Weights of a small GPT-style language model, trained from scratch on English Wikipedia.
Size: 15 layers, width 768, 12 heads of 64, MLP 1536 SwiGLU, vocabulary 16384, 114M parameters.
Architecture: RMSNorm after each block, rotary positions, no biases in attention or MLP, untied embeddings.
Training: a variant of Muon for these matrices, 1091M tokens, 4162 steps.
MLP neurons of a small language model. Each row is named by its layer, matrix (gate and up: input weights) and neuron, and shows model dimensions 240-431. Each number is 128 + 24 x the weight over its row's rms, rounded and kept within 0 to 255. Numbers have three digits each. A neuron's up and down rows have the sign that makes its largest values positive.
After each neuron's rows, "fires in" lists the words (lower case) most often at its 100 highest values on Wikipedia text that the model never trained on; "fires after" lists the tokens most often just before its 100 highest values on Wikipedia text that the model never trained on. A number after a token or word is its count.

L7.gate1331:146150099113141153114132154099162158149085119131125141150100156157112157139134133115097113110109143132114131070150137131154150126094115116139107114123090123218108113128179145107158150165121142161083098165140141100094125127134140116110127160115119100116134103151160145169114123157119156175135173182141126170138168094119120147128113135130123144121138160132121101145166118120164152170114145132138129098142137134083144114118151109155122109139139137172118138142117141112142095108146153171090107150129139116105125128119119111082088109131176135133086140143143126106116100107157100101
L7.up1331:158101141127134111104122131179089141137139123100160126120138156135127121171145163134116146129084127135175113115171177134130106122117149191121085096157183172164122124161155124079153160120097167141150086115109120088102111151125100093112127138123110109145107096141124123122139108122135142138094116096111119064122117109101129104173114120119169128125094138127117083118124088104132154128140094124161121162146123123138103102121112132101103137074133098130131118134147123132157131115129102134114165114176118153145113172109142093095103079147149069146117101141137170107150175106120134133
fires in: "which" 52, "this" 20, "that" 11, "it" 9, "by" 5
fires after: "," 44, "." 25

L7.gate418:149124122133094116134112150153174169169117146135101171162133147157115151122123118153152120169131108174126126101142078091111125121109113142093152141094126103159159135162050174120115122148187095100133139108164122131133137162146132185113136139138096141110100162163139112142130139156101143114068088114151138149132093153132142148117132110157105134112093096195081053093105160194140112118098167127121112134094149103111169105108136190144133110161136132162122135138131166152139115112100150135119145149117094191120085149140161171136143144170157149147150139131112129125121097154160144142
L7.up418:128143101150120098154112135123107140124132149136149111117213125120112141109121137123132098094138125135125122117136120110138152138166103112115122120123130138093128131163144119111110145176160166117129139144108105149114157120164116157098091144150133107115116143119145134127166134153102142162123107142166145135131148117161128150109108100137185086109114116131170110148131135165138125121091151118079127147122151138124157135151151141097154089174107129110144116139156113140162065127135134158163078152115084170127116100125136114122120113167097118160137130116150107119160147146165127129
fires in: "the" 100
fires after: "." 54, " in" 19, " from" 8, " of" 4

L7.gate738:088105138096121158161136118088129158117125122132116115084125169109116085106090144155101154139163121136133108162145155176115122145112148118116141141150132132142110142117146147110130184198158102110077135145121122105118164115131071171143149149130139107137105110114112187145191128149128088132136127103140154129129076189151125154149115140119124120108087166146148162158132146097118106142157120161118149139096127147096143109107185124136119113163104171146098092173142154164134132119130144129110122225127119133084081132136113115164128110151112139093143132158151120116135123183101125126
L7.up738:131129146129140164104149117163126121151147157118109128117126138144174089123156103112106126134135167113127134157158152160142124094131133144148132143122156118124092144122153127141137108151178127114096127102078146126116139146108104115158098112129136138102103137091116089129143076169164086139129096147096143135120095134111148126143140120140124150141124168115090168139076133137156104140131121141115098096133122083160124154109138127109141126118113155116126145087130189151172129109152136128128154097107078149121168157124151100138068140105111146077202098134152125132089098149149139177
fires in: "october" 21, "november" 20, "december" 19, "september" 13, "january" 6, "march" 5
fires after: " in" 22, "In" 18, " |" 8, "3" 7, "9" 6, "7" 5

L2.gate797:122101146150115162150141144121126134097135096103133144097048147101148182136145080154142144109128108129144131120117129118162123095125143150115129139131161156132141126148089145146124114138123145150167165157091155109115109106161136144205087154077122153164102125098138146145130117124138139090131116101166107136180094120155137142202118128146146137115100141130138140145124139100138117142107110148119108105146134113090134132125152126158082118107141106131089163134122114114110144089129094119144152129130153075082126156133065137119149165125134099106092156121101081192150195091117104166
L2.up797:114147120119113124117119127138155094116117174110161140098151185097151156157112118079133142124153082154085143156138115079137127083133130136134130130102132152164087126161102130136141114117124100120147171146093168100104151142155118129122106173120134090138144086139086129114133137113094115145174143105105123144128097148125127129135140153150136143092138071144129133139125110111117139199135116174154153096105130105074103126152107162117120112108127136126149170120108153144112158160144140115121155116092128101100130142105115098150128143155133117088118125127086109152153186156099102145
fires in: "m" 68, "olympic" 8
fires after: "0" 33, "5" 12, "1" 7, "6" 6

L7.gate871:131098142124162086123081118141109157129190137162148091114127113152099140116097143177154070106097135135096117116128123141139125077117086132131160113111085101146125133094138121096150142108121194140137182147125130150143093165155118137067092139128108106101139129114118100131113145156148128149100106121116128157084156166117138119155144136132141123087096152163143119115157104141070152175126150123131118138155088147100176103140077153140125167176141128117123082118137165110081144123136166145133116158162191156106096129062159107072084156116111132102113094118154089093152097130134091096
L7.up871:152148155136174113109114128162141158146110133140104065129121133111110127117104147153118154161135125109088165138101167147151125127116147098108179119102151119143127137140127146137131141148153180146132187147112137161095136161133110153115108131119163141128142127134142095136183124164124100144153103113148174138115124147121119137091082129154120106142139118134149144107162139114122128178142129114062076109139089107144172156107135111137108124163147126160143107126158149126117140090149151103139140126113132086086104139122124118122120098156120114096125095135155104118178126103096087103
fires in: "19" 23, "27" 9, "29" 7, "7" 7, "9" 7, "26" 5
fires after: "1" 42, "2" 28, " " 16, "3" 4, "5" 4

L10.gate1291:159135125112111116136142138142128139167130146139150138117084130131104148093123099115110109123095152106119143139152090141100181109118208162153134153147146138192105167115088173084140155125138109120089126139090145129132148119180143109145165113119111106112132227089110102120167144101116132131128104117115166121149128106134134121152154141120114167136102098161126134119128154115178141172131101128141098159115126111131106159134089146168149141147120147128150147114165116138124150111098106126131169119141080129126126122113119153160158164179124116085095100138121140141115111135139127121
L10.up1291:101110144121137150109110125081133117105168091114138136161184177122111134140091120144111149095102111118125129148143161101109101162144081142119139090123135130113178087129112122101143111102151130132126116104100125112126097115137098177109079120120107155129143136147110152138106147160128138118148140130164132107132115141144128102157101109106145114116117111164127103115126086130147172159110160087113134126114127126120108132121139125111114137131113105138136129141087107166171165135155123140122176115108166154096106141085117098159163112179111131134121129091133164083141119130124106111
fires in: "this" 31, "the" 25, "these" 13, "both" 7
fires after: "." 46, " that" 5, "," 4, " of" 4

L5.gate1439:150090131163125130143124111155104087134144132125140130136141138113168170096143126127116150131150122145148098128142147154116115137101099121192135107137099119132124151194129104124124138084121126132116118105115107088125149134157152127178150091129142110139094137098081104114146102083130121147081136128126127125121099150088177129144091130116156112144130139106174140123155148095140108133109129103145194157153116123147108060146113116150110099121144100123101065099113138135133161143135113077112074102137139128129154149159162050142068130151146142123123087169104122101144154093133133120
L5.up1439:170173120120134138135127159139162149109111146108120099143101124153139135069137130141122154154107133145095102104114085157113142114139106135096116101146136154108088108110132112068152110129129117161121115148115108158086149122158169170165124152136143131142156126141150141105150133130164125149151106085130124129086132140130145127117110165162189105104101139179155136161132131111141104139134128096141093125138131104096149128136128135134100135166138120122125144160119135094183104155102127119089095117119103089133136141120079120143146140138176129130145125126141178143102146093106160115
fires in: "9" 25, "6" 13, "8" 13, "7" 8, "90" 4
fires after: " " 85, "×" 5

L7.gate346:178120127125171111151130118139147147171154134108131095102119129161147124157137180158166156120142144143123094151121149137135135127167116153136108163069109086109158137143136106101109137133127094138101143097134162130087181141078143138169156133125127102093109127127121117120134119151081161111128067156137101079132126116098109190141138122094130129108159122094165157148166178137144162124137105139161149130159156137163179167129124110140101101138094092136159140146131159113150124094183134149174084129103128118104118099149073116158132110065078132116142139137129142118116123077113103154
L7.up346:117148130103185133069122140142139127101111141141141123072130164129130098127130152175138093124115112125185152126127100182113126124139158155146129123159166152125066125104160143095159141127097129170104141147124160115153147094118150160128154119145068109105127080105096166131101166122111167145146111127138107159127075097143102136110150130135113114103118153149104132111133122193128110115086133106074146134090149099137150112109095123105107145091133123154155105157140154114146126126133078194178129106139142092117101146108137133135135162116184131157105100117115154163131098136122115159
fires in: "he" 56, "she" 23, "people" 6, "women" 4
fires after: "." 41, "," 19, ".\n\n" 7

L2.gate1303:124169105144168072172089115128177125124110142104038123146132120150150128161138146136107118110121140118073138118122139121105145117152138132127135153156117124114112144116099098111126144115107176138109170155159123162111180124126146172176098125155152123137080098136081119128137104122151154078096143133123132103123106170150142122133137138148129124090143152127142137119120161139117110115106118154139159133115188132137131155107106115108127094115090127143110127105136118083163136145086113122129128144174153133108174090126127112103097121128132172096081160132117140155075118175163132152
L2.up1303:164080112119106097189108114082141142152150119120164137085105132139138134126109130137147106108116118102092154112145086124141103116149155135171153149102116128128127129137082103166131105161145151181140154110168096145134138154092156172147138130094113129130118161116085132127136135155104130157133177133161103111112085148157110130092086111106043148134118118147110105100140151076144084074121123129153138119114167135143148142128099126126102083099104082139092131129115095111137146093156120160175116077115110139147145098122188133136142156159120128091103105139143110177138141143147123140
fires in: "he" 71, "she" 21, "it" 4
fires after: "." 60, ".\n\n" 12, " which" 5

L5.gate1333:191151114097182101123098099135137173138181131131083140126139169175163123181127063101127142169151135144112110132131132151118147151121125098166141109107150071162142122088116147141115119128148150112127122109141129157134135115120075121143148116128116127119136165104111131128124114127143095162135122119142127140114147131140163137140090155134138098178122088130126138115140111134131131097138149094139131159140154124131136136087095177131109137114128146121168140085166155116157165122103121135135117137123133147099162116159136167130140103059120141112145122159135084157138137129091128151
L5.up1333:091152096126130155121117144107118160092134108186127177098098138139166174175140097143107152075105137099107127081131092126133095112152100091110084106114174104108113154096129148170123131077102117139142129113177115138123105146079148147098135164116127157134105114112125147152091137153132117135109137162146139136072126143113167113137115125135119137114135135085119134103143170143104097128138135151133139182139132102099154109171119160053118148142184141142120136122148165148112101079128103179107144129117141108112152150146096139149128119130103139148143161114107145147122141140107119131
fires in: "he" 47, "she" 26, "after" 8, "it" 7
fires after: "." 66, ".\n\n" 20

L2.gate986:143135123097120130134142106129133119093111118146138144113126159088127106109153161126110102089072155154136110191142130107121132124165144134106155105113093096107140145097114115158203161131116132170106135134112143157157133122140153142118090122123154105123164053124163182132134155140135131103166142117180125087115122086127168121130159157143137146114119100104132098128153131095106107105125117147113141131134138122091143132143111128133133093109087100106107138142124112162103132110104124112086143156139111123101153136143097099115140137148179156101128152130090132138126123131111129116
L2.up986:118126128130160167119132126166121097115112155116135169110127119093149127096173112132151107122122129142119127099146130113126111110129131115112141095138101102133162150134071109114132147099110143176129126132173147154122158149130137115106115127119170100123143069087123130110141108142124130108120147139131124106122169139135161177163176120086096119125114109097166102118123129105118088131174138109154156128095097124156114074174115152133167095101154124132112095110159114133099115081072078110074142135148129112122149147177118109074106159156119125118129136127107119094128165150140083120
fires in: "m" 80, "ft" 7
fires after: "0" 32, "5" 15, "1" 9, "6" 8, "8" 6, "3" 6

L7.gate1207:111112090075151132144079166121177149144154106161133132159161122111128141103151169164145118134105171107148097081084148118163142125096158090117113128140122142109138122136148127120136130094121159096133104127108147113126090155117099160124111124087102107088125115111122127166120118100136119109126138151118120167155095136155088105154161167102133104135118132131144135195163122149159138149102116123070120106127149095131160124099175107131165112163115120113151160155124158192107103126127126126120123115106124115169140133117156119105116132154142097114157154158193119144093117091153147120
L7.up1207:141149145139115184119137095142132137136112163135119111141112103144141145101115144106131080141141134166099089134142128122134169153135120136114105138184141075117157133127158116142128119140118123115141117137148146074109111157130126105110179130100152117103128110111088111119132114124108123160207129158132092154095113112129101119100118165188096122135103169114154148129118132110126086123134142080118112126115128100123113151163080112072134108095147141132149130100147176131147131151097164125127141140076106130126142116140105145149159124109151134111158109089137140138087121130175103138
fires in: "march" 15, "august" 15, "april" 13, "may" 10, "october" 10, "july" 10
fires after: " in" 22, "In" 16, " In" 10, "0" 9, "5" 7, "9" 7

L10.gate451:146148110130084079135157162162126118163151086107136101155093123119130112085136136080085165107111119135133153133136173128119128110102177110111098153114152125135149147138137147128120188129125136108096090086115118117124115141166108136139120119136140161091121133109130137113130066175161121143181143096121118127125147118173097125097105126076133149098156133141104132087167141128146150174130081151102106131134133131163159118152163105123074155138115134116109125134054167103143127113154156136155079128101111158119103156168098124132086131153159173129108138143149164112132121176142126121
L10.up451:141128133099115141092137109144134135144116149125136126135081145171141140127124136134064122143097117148148159120150133177113107155089122101103080093123161150144152138136160148126100171110125112118152128165111149114137141100144083132123177112101077136145144143138110138088061104148154109147130129159168119150159147140139158103115135133086109145128143145139064181106134158149145151128154142149119145103129096115140124129108073122143093118168180142133145164120107107131150100112193105123128094131120162157103097117135130091145092104158168120155159113127105170166152139140115142112
fires in: "the" 89
fires after: "." 58, "," 7, " and" 5

L5.gate103:121144131140126167120133126135148163155115085131124131106143123139151126171125124149125132146122143080150164141142115081115140124130141142086116120103105131164100085117083092102144154131155182146143162133175074110116135141134122128121158098157166144085134102135067117168150112114128096141111104135147122075117174149123170118112159116143134157140160096145114077111128123147130141141199141133165152099121167117122172155152099112137068168075187122106137124136120139114145125102147131133167090069139140158095148156129121131124088103124122149160162141118141105147115139107138128160
L5.up103:115198097155172108148144149106136104163121131118117119138090192145120145137140123119112088096125168104117134168142123154135102102128146128102102142144108093127094133079199143148149108121186131101167097123094149129126148128087152127165107122181132130144099140119086094126123130139139106166116170153137096142119158147116140136113148139111137135088143169107131144145127142136120157140077102162125126143130110153090115133117137093125088173174136096127118094203131151137154217099101116120133114121142142123096137106067138155080103088094111112100123116154123125144138084139126126123
fires in: "he" 45, "she" 43, "they" 10
fires after: "." 47, "," 14, " that" 6, " when" 5, ";" 4